From a checkpoint of a small transformer trained on Wikipedia.
Size: 8 layers, width 320, 10 heads of 32, MLP 832 SwiGLU, 14.9M parameters.
Architecture: RMSNorm before each block, rotary positions, no biases in attention or MLP.
MLP neurons of a small language model. Each row is named by its layer, matrix (gate and up: input weights) and neuron, and shows model dimensions 192-287. Each number is 128 + 32 x the weight over its row's rms, rounded and kept within 0 to 255. Numbers have three digits each. A neuron's up and down rows have the sign that makes its largest values positive.
After each neuron's rows, "fires in" lists the words (lower case) most often at its 100 highest values on Wikipedia text that the model never trained on.

L2.gate40:075147096096212141168133121172053136097106075112129068148126096190154106139122090134070163154106131152110073079109121125116123098167137148152157166162184130202108111198139103105157105135124167152092131169140087118117126115115165161117055125191153181147171132127132095135116154133101159036
L2.up40:115150085182144147162069161135129088128095115125115113144095114139174110059151148129112123103114119097162172060177111181054096106103090136106102095129139108203156155170124129120112119097133154143137139173138092074057137126127111160147161127109143124146111154125145108119176196158140144121
fires in: "in", "which"

L2.gate292:142140130083123138128198132147096112137154170130160172123206155094120157157149087131073168151101104176113141118141151166108131107134173150143177120118122068033121070202153179124084170116138135123098106112118067122108167142135068117113110141115074190175158107131093139145095149103158174175
L2.up292:149157130126133236161134141180078118138109162116126151161142182064093151123164072078116112124150154166130098144112071130108169126193136151106054122131117114130172088125157144112134140094131134117102162097135134155153125134093121130158088131135106095144175169145136154108129167137093183160
fires in: "december", "november", "january", "september", "february"

L2.gate245:188153149207090134174097126109169147132094116117158112153066214101122147167115121126137129154183068164136132072145111112112119114095165163079137086094148132120107175173128144111125149158141156071123116141128124133139167162111062097140127154129113138087098095152202092152114091137151092112
L2.up245:120152154135137112098105147167115080121120139115099116098047106120155154171135096102131137139153117164096148122102126115206151100173081148147139145149130118101105116076135168175138146203129122165070106147150140129159129145169038143132121144155065107156160099123111133163105125126095113063
fires in: "born", "family", "died", "active", "early"

L2.gate734:180086117191129186092183129122096175166128177125129144198129117089186143162124111118088148106099143093116139145146083122105134146129165131100154154136147113110077154141045128104171184110111148097153183050173088096137144123141203101118119128149135056130149141234113087113153106114139187162
L2.up734:127131142132160138120200132113077132116139087130158167140177130127139175119135137107140051124182171150134083116062102174169077142131139098111063158203141151050143171080159182098034120157158140145125129122135136132159025114124117159101157217108162108145104115135133133146093096087109104126
fires in: "that", "says"

L2.gate149:159126122169106105154084136133139095135120168124117085140109133181149122096107112119160173157120158097129099101081110143142094107078151103124124092121132095196131152156134072122176116067212090122122109177111127166155086155085139132145143171170154107146139077135122095115096201117160146208
L2.up149:074066122103190062160106151160072120088159072088064112238171094097193137090120147123089113178103125109130111147148146049099129157157120141091139089192075125126144115144104145141173159181130128107149174168132157176151108104119125165150069122111121115149203123108091109139140137146161089098
fires in: "8", "18", "is", "played", "has"

L2.gate726:163154160123151159129085140103137097179129112097176104149163189117085159129149142136170129132153141104115113147167131120149077094158138143184098123146111141124142195085151219101147147098086149191173122096099138131140137142092164137176166133166138140110127146091164095088093125169128181128
L2.up726:143134149098113166139132141061152134120091108145151165112161114117054137186088145171097124120133150126096137100136168186180106128204165118156125154133149168141099112191131147124124184125137126156192092111154078165109140134139170149175098119189171083088134118123105073066176128144155145048
fires in: "short", "college", "member", "fellow", "school", "new"

L2.gate803:114166064068156125123064163099155094109063053089140155156103164129139088163085129132117116145155150172095164121111154142105080111088098111117111146117132133139150096113155114122160159144106111165155102162122084161122146138166150131156135183119101132144098119114126157087148144189154152074
L2.up803:126123092111141128049026123157191152143194127123115127116142131151140147162113125084110134125095100133189136170126147109141142105148107146171097096143081132168146108119113084111131153066090074120166081156172120093111065068116144065123116212146141118066152138097124094131112177155105187104
fires in: "united", "national", "business", "new"

L2.gate180:179139151150157134077134097157106083104173074109084118172119092168156145162140115172143136157154124183107117166163193126139107167158117170067128160060089148051155151125188121157146187138151116117099145112071080149156172104097119075123099109137173111184137041050116154187140078147155114137
L2.up180:108183102097125156118165108114107120099106086099108126170114138165171125170092097148147182160083092118130125153131119127121109129122197083071151146123026179098108139121210071155059082163176149157113081070103091091170167171088181136180141138055111124192189136097168162152084118138144091124
fires in: "after", "during", "received", "with", "earned", "spent"

L2.gate587:146104136138143124161123139111112145113074140060125107220100116107156147188119110112155084162103085147160180132067104094164112153135085101115154128041161133136163181065148155107108099139180119180099104122186163199124128133142091075141162143090152141137255158097124147145168153101148150154
L2.up587:177106138121161108071082133151157089104197114137123081143161062215142098163177087154064083133092139097137129084114110136165118116177042147129118113099117125167168144102106099131125179121139187119195053137159092119158132172144114125139134156110083151123145138167147091170118126108132121153
fires in: "of", "as", "division"

L2.gate779:151100097159128133127121121164169119158152146101169140081088225062104114092088119156190144107130152170077126145145109100141122115151167123101162110147179087137152120145150121102183138044079076109101162139095127153154111170096160103152134149118163093134087139118100098164118142154144119156
L2.up779:139132150094149079175112143062098097123098092174181178106117161064116143101180140100146047100142184107115143077122185113139104146122096132082146130113134099113179094150115096145190138132126147151156150182061111080112139122153176204108136111120093084108161125132135171112139143115192109178
fires in: "by", "abbott"

L2.gate691:124116087055116133071172097202171111151098142086169114131190090171123143101080167121174090132222125114078110169121130136101097119138166153151074110111146033179119128140133164125125177116127119180076106101119087149122120117146142106134169108155148110115142104135110108112088159140111182107
L2.up691:120103100080108145110083113105084124139076103057140148140133148163202147158131108094076112125087089162135135122147082077107119120139111130118109063114161089164108111048166125082109123149112127121130147050175137077124131141145117118141082107132121127159131145112137145139136166016125149093
fires in: "engineering", "music", "football", "medical", "design", "basketball"

L2.gate613:090226122135084210110124090141110160130136112151111169151099147138130142126092104141120144109161132140176119130097158114130093105128159084131050129118124157120131079116143081057115154131137127166148133153157105182095093104170188130148095126160149121128115146103191131135199202109122185057
L2.up613:104134170157185173091141127165162109133077075162056153168088120133065152117117106174095161127105132152117162167152159102110104108176119121116136058172072154141134070110122083135100171109122073116104105099099118131107108148068120075073121119139109178164040098100135121127108101172170097105
fires in: "of", "a", "received", "with", "5"

L2.gate600:155168066123093133049125158172127126138095168126083110139126104134052094140130138117092102128146150126131144118125163164057119115135163062120167131098100128145090142132174096139137111237152131076115204168143153100158119119101122163147103115084090166135175146120152142104164084112121071125
L2.up600:159132170127104141137103089139123096109092108188116051100140155112112187186157132147176089157154161155084063133075121074136144129138103141124156107113190111107059165126177132130132093106169131121114086135143166096118094105130119146077091125146110108114079138098164111125133155135189157136
fires in: "with", "but", "passes"

L2.gate23:091085109145042145153133145140149184095106128089116143109089112159100132176110105104165100157169110113096132128111104095112153112151128117109161136095108129103146106126128134086099122108168142102054127103110110127127120130172179062093158078173113166143079165060124116174132183115074141156
L2.up23:103172166148138173124183154111107148172171089130109130085157123142037075121121086145144139118182162154075153134102127136139118171114117152103120118065191060105152117068218187137114126160063131115140122114088147096075127133170111107085121123149159111102096095110131149174118132115123117129
fires in: "of", "debut", "des"

L2.gate544:174196104117178119120147118128126157105143126082119149110059095151117203189179073096107146148068141123155073196130169135175167125154133089125129099128109127135119128145178138079098144136118093133100150150201165163079130103084089099139099144080122114099080076124150178130103123154076132153
L2.up544:144145126121095125160168166112140112097125135096165093158103134117164114138150167123189117138133115198163105093154153100131100137084183147112104108095133131193139148136119123109102081085099150094189144121081105115146152147153143198077126119173126122142182073165118155079155127189110206130
fires in: "of", "his"

L2.gate678:108107119154115160104141155113110069118148079044090168126097136097094102196098058107159128136146139176098154140115117171153121096123119101135116122130136171130116117127097116113134126153163141073130110138145073079118166145123225098149096194130131087067184110173112106161128140108124058151
L2.up678:132090153143180115144204094133109117088176178080153045147156132134107106075160148174131153124115154183101077150117122135118182119167123173041117112092134058115165112135068139137147160214122149198135127100118108103127140179089115206060138053133062137125153117104099059090137103156161142092
fires in: "they", "children", "women", "he", "men", "she"

L2.gate399:163184136112142091097168112135140157136168112135162120178131129129187179137069070121138091123125155156139100100134089175180133149161092147196117164125118113106114157094179162129083087177179110060154078103138109159127119159111129086164114140160168118108117147190154116105110154124061131127
L2.up399:159115156123180101103123136137093154133195091122153105166089121127163131135128082146150147142148145128118169126121112170159094117146121126124214119094121146116085129161124145113203115083163166156090117128111136128099130125070148130111120125169079064186130120125077140120132125095076080136
fires in: "has", "had", "he", "she"

L2.gate98:136145165121107088151144103170087153111099170084091127095143117197107104142145107123146135180147108129074119093121151162171146152130132134056172082139103132147093165165144207120162113097101155202148174129120138147102121044128133142074116129095127117164121065148190143169122093123119105128
L2.up98:158168106115136140100116166114100145110089147143148131157135243108153145133177135092141078054132094156159157189130121135191138143162153138122176109031147150196127132133115131113089159115115080175139173099109092168072150086135143137112091140155121139124115173132149134118087070142110164124
fires in: "of", "that"

L2.gate484:124124162117185087090102116132160140148138062121179160119130122123193113143145119110107120143129107081077152069091117169134132156131083136140153090113138172143117095158170130095060134060061153143191137116170131071112153143169139136156173105160123131157085078175132084163140129170109090147
L2.up484:098136124168180147085163132147101115138119150086131105205186133111139172117125124144127079184096173100116129104148121102143174155116100125139107146085103107182103122118156109139090094128110119095107153136147151125136153181146122241143106115142125161078171119127100179186106159119182161120
fires in: "that", "home", "those", "two", "three", "3"

L2.gate61:120165141102148140136125133134057098099065081051131072148138096154121179166139159108134120108100122108116115124148113140134129112192081103167147078153090180171070139097129066141120115132095100125173084134106107204120143131158187157146177152157134113181115137092091137112095084149170159133
L2.up61:139106139138127142153106130123171103103073170090117109090162147147064153107083143063178132182135184088117110094159077059118103100132122108170099158091178066125121119141120100178172149136074110160180089118134133072161127097136151182114115097171139069138166138103104090130130147129080117090
fires in: "at", "in", "j", "previously", "circuit", "along"

L2.gate84:172120161117156182122091233103136198160100152099126182098132164099101182129135092110155073092189135195201098158191143218094134063101115110169117133115116090145164105070108089133153141135118134043120111066178135138154106134141171119090155152135127079122099147125100161158172142173183114129
L2.up84:092065109095176158183096120113079081155126176170113158075077141127108122154140122106146130123161166147101126099061064200083107153152091102132098155128181137154096098099147189164110089074190087160061207124093127179112159068148089131084071105144132076141122098171100109096144059115122108169
fires in: "with", "opened", "received", "earned", "sent", "sold"

L2.gate304:118113038127114165090165095129150128118098155129182139157096116120145141095106158147130114175166117167088139092100125148076116209105128114156107168131135145128146114100152187123077125103140098081099142164142113135123133125112144174126108150166138125125148140024161087147094178131221109133
L2.up304:108129100179186184117136076110127122070180133118132123136130176117147033107072130133119152154114123190147191132134150161137160101122098162077164147204138118113054138130186117135111087092112094102193145120141134064189167108139131145071093187082142141176135091113152124103120121081161118142
fires in: "used", "directed", "produced", "operated"

L2.gate528:105118134074138112102118080147142073125183088141181156120143091091158205142108124116152143141126064031077098121098220161119088090100100177109150057126135139164080152139153145111150060106162162165089194096121170125098114176125074054118148166176145105091122157138110129141139089095138132120
L2.up528:137146123069193110075135104158121142123099111161139127124080177158127194154086093144138111132157177136170107088168183092131193134099116103140129071138150181176046118125102135113095131099165164096115102088107181129124084179163121022138144143159136104126158089122169083207149123156135205162
fires in: "all", "eight", "between", "ten", "both"

L2.gate802:161097150056140133106161190105121136098118165149103177100120119173205141125141155134141125104106197145091144105094097158118109093123145119105101131133116156166186107122177190074125128027133114182110153112121135166081087104146108132088138111128122143157121120167125115092137102084113148126
L2.up802:129136097099092091150133127139146187105109160149161089114150144120171098106138065160131196152176139136091172092119106131128123170092142155078089077126111128090158126129110127149130160114149125168149155146123136097116090112114161150126169115085090174187171136156127103112119181147096104098
fires in: "the", "turnout", "raed", "preceded", "succeeded"

L2.gate532:102144147209102181177147129187094161068060125110161105142149114111077145139167081127083106141165125088127102135120112136156133087106147084137167144137147143138143127099107088077158090146122136109168138149090111152103170161136083102121142138149096099133184156121116053180079137095102093125
L2.up532:142095165173120128160099130194124125117106064141119147132158121144184054138140170121098123164157127100133126133086126078133120127143200101116194092161135053148131145103120145165136163096120119108127149164057176101138139127123119169125128136130078134108115160148157049152111121133194111114
fires in: "while", "were", "was", "after", "get", "came"

L2.gate474:155094136152175144101139166149139147168111087152137174095118148100144161168123109107166098179162129121105129161141121156155106124147155118106082119155157158086140152130076168186152121103096084101186156146160108145105111152122149121100125110151188104089165160119145154162110128042104107140
L2.up474:141105109147156152103117134145107124150083066142176161107126177137208150131124150098179119131151100094103124123144087163117121193156160100102120159162137153123180153134109184153170115103138113103122158115139092101083133123143146110142115164150198056113137198119100167162135143132148066123
fires in: "for"

L2.gate759:163107160127083122163126114092147161125087137100135134136117119124098167173193159104109161166111098127131125149157148103134160107095158170157138145114166071125114069118142121140148136135109149062131112031136081176145226140133120086073133101084145197167077071152153192129167057095072110139
L2.up759:141097183168198134170066121076093108192153139083107117153150105134143122109120116149096174148122073156069094043073114182152114132121113138120100205067121139143160120130061132135106200129110127118102084093116126113108136137131134089143146117177131105099100146113105109137107156152119162084
fires in: "born", "church", "council"

L2.gate672:201143129126129181087100100118129160140143106140099111173116106113118084175084100142151130137122131094086144099191104180100104125111119132134124153103132156079152125091170149131115139086134181110037119093161157070090148081135197137133116112124172171098112112038191103116087168119179134111
L2.up672:158093099165121125130171093098140139078135167132082133154134163101105178104133135128117171159104161172105145147100069148138099121141158140081143122129108108114060086171090139166107149145078089090117071074118118163128141118153101090123085110143084098105171178041081129106185116094128135095
fires in: "included", "include", "2020", "including", "2025", "2022"

L2.gate239:143154157154120194136141157102123118164162104085118170179122157103176157105071076144104098141156106140129136101154182169158101153110165141110156106130137097152118096082081146079181149130094112134138165178081140129126151164105179129170114161174137137116138151174148149096121075129109216115
L2.up239:118052151123149171131168122116095094133169143108172120109158092130208202128140213131132152160160159103143073104128124163146127133110145104120095145153164109105121153116095152106163153112113164146101128124062054074104151080124094167081143149127127124110092124140131068157105093062154183197
fires in: "that"

L2.gate31:090111128144112139100180130108165140117070136109165198102137119124091126139069115203175127147194202167155095102068123142148099145165146148149161116183155137061148192127178082122097183148140113115155137137064142133144071125149127162179141146175078086105155157192167132128043152113105077177
L2.up31:064106124073163113161169154116107130083058093109161126154082104116102126168096141197156141117161151142183170146158088139151109148107146098113194135121147116118143113160161095064062119115149144067129127155065124080154177110117145121161148170124085106132171100159140134142098154119075092094
fires in: "was", "is"

L2.gate493:125124160138111117135138098105135110040124115147156107113146126115142059182079129098088096092096152164126111106187103158166149061151083119063151151134117118108101125114133132097194100136166115129156084127102134093161182101107120118100093109129106191098171113094106212134118174124181139056
L2.up493:060092120171173133143106135095095128101083121108114160138119110132076117183105137117075164101109100139096147147125056118169197160169137163111123124112129098131162085075142118078150083149115134138134133156153173157117133165146143108148083104133146118120135180086074127184065221098125192077
fires in: "not", "now", "still"

L2.gate768:124136102105151087173151142113113118134071132082111177122146114180115073138121058124142051093220163163092147169103110165200122103099179076102153081134141145136091103203110124126079125100100094156167152148126063123181172092105112135118088114139117090140187090126149115081150112151117069100
L2.up768:164105143067148068108188124101159100144162104197189161168152118124105079141141171101124096125121025145120123179124148178160116197099152123123093144162122158124104065132140177128094095160154106113132092128177082123093181132103146133115176100096111188082115133116101165143168144103207123092
fires in: "for", "film", "professor", "his", "was", "private"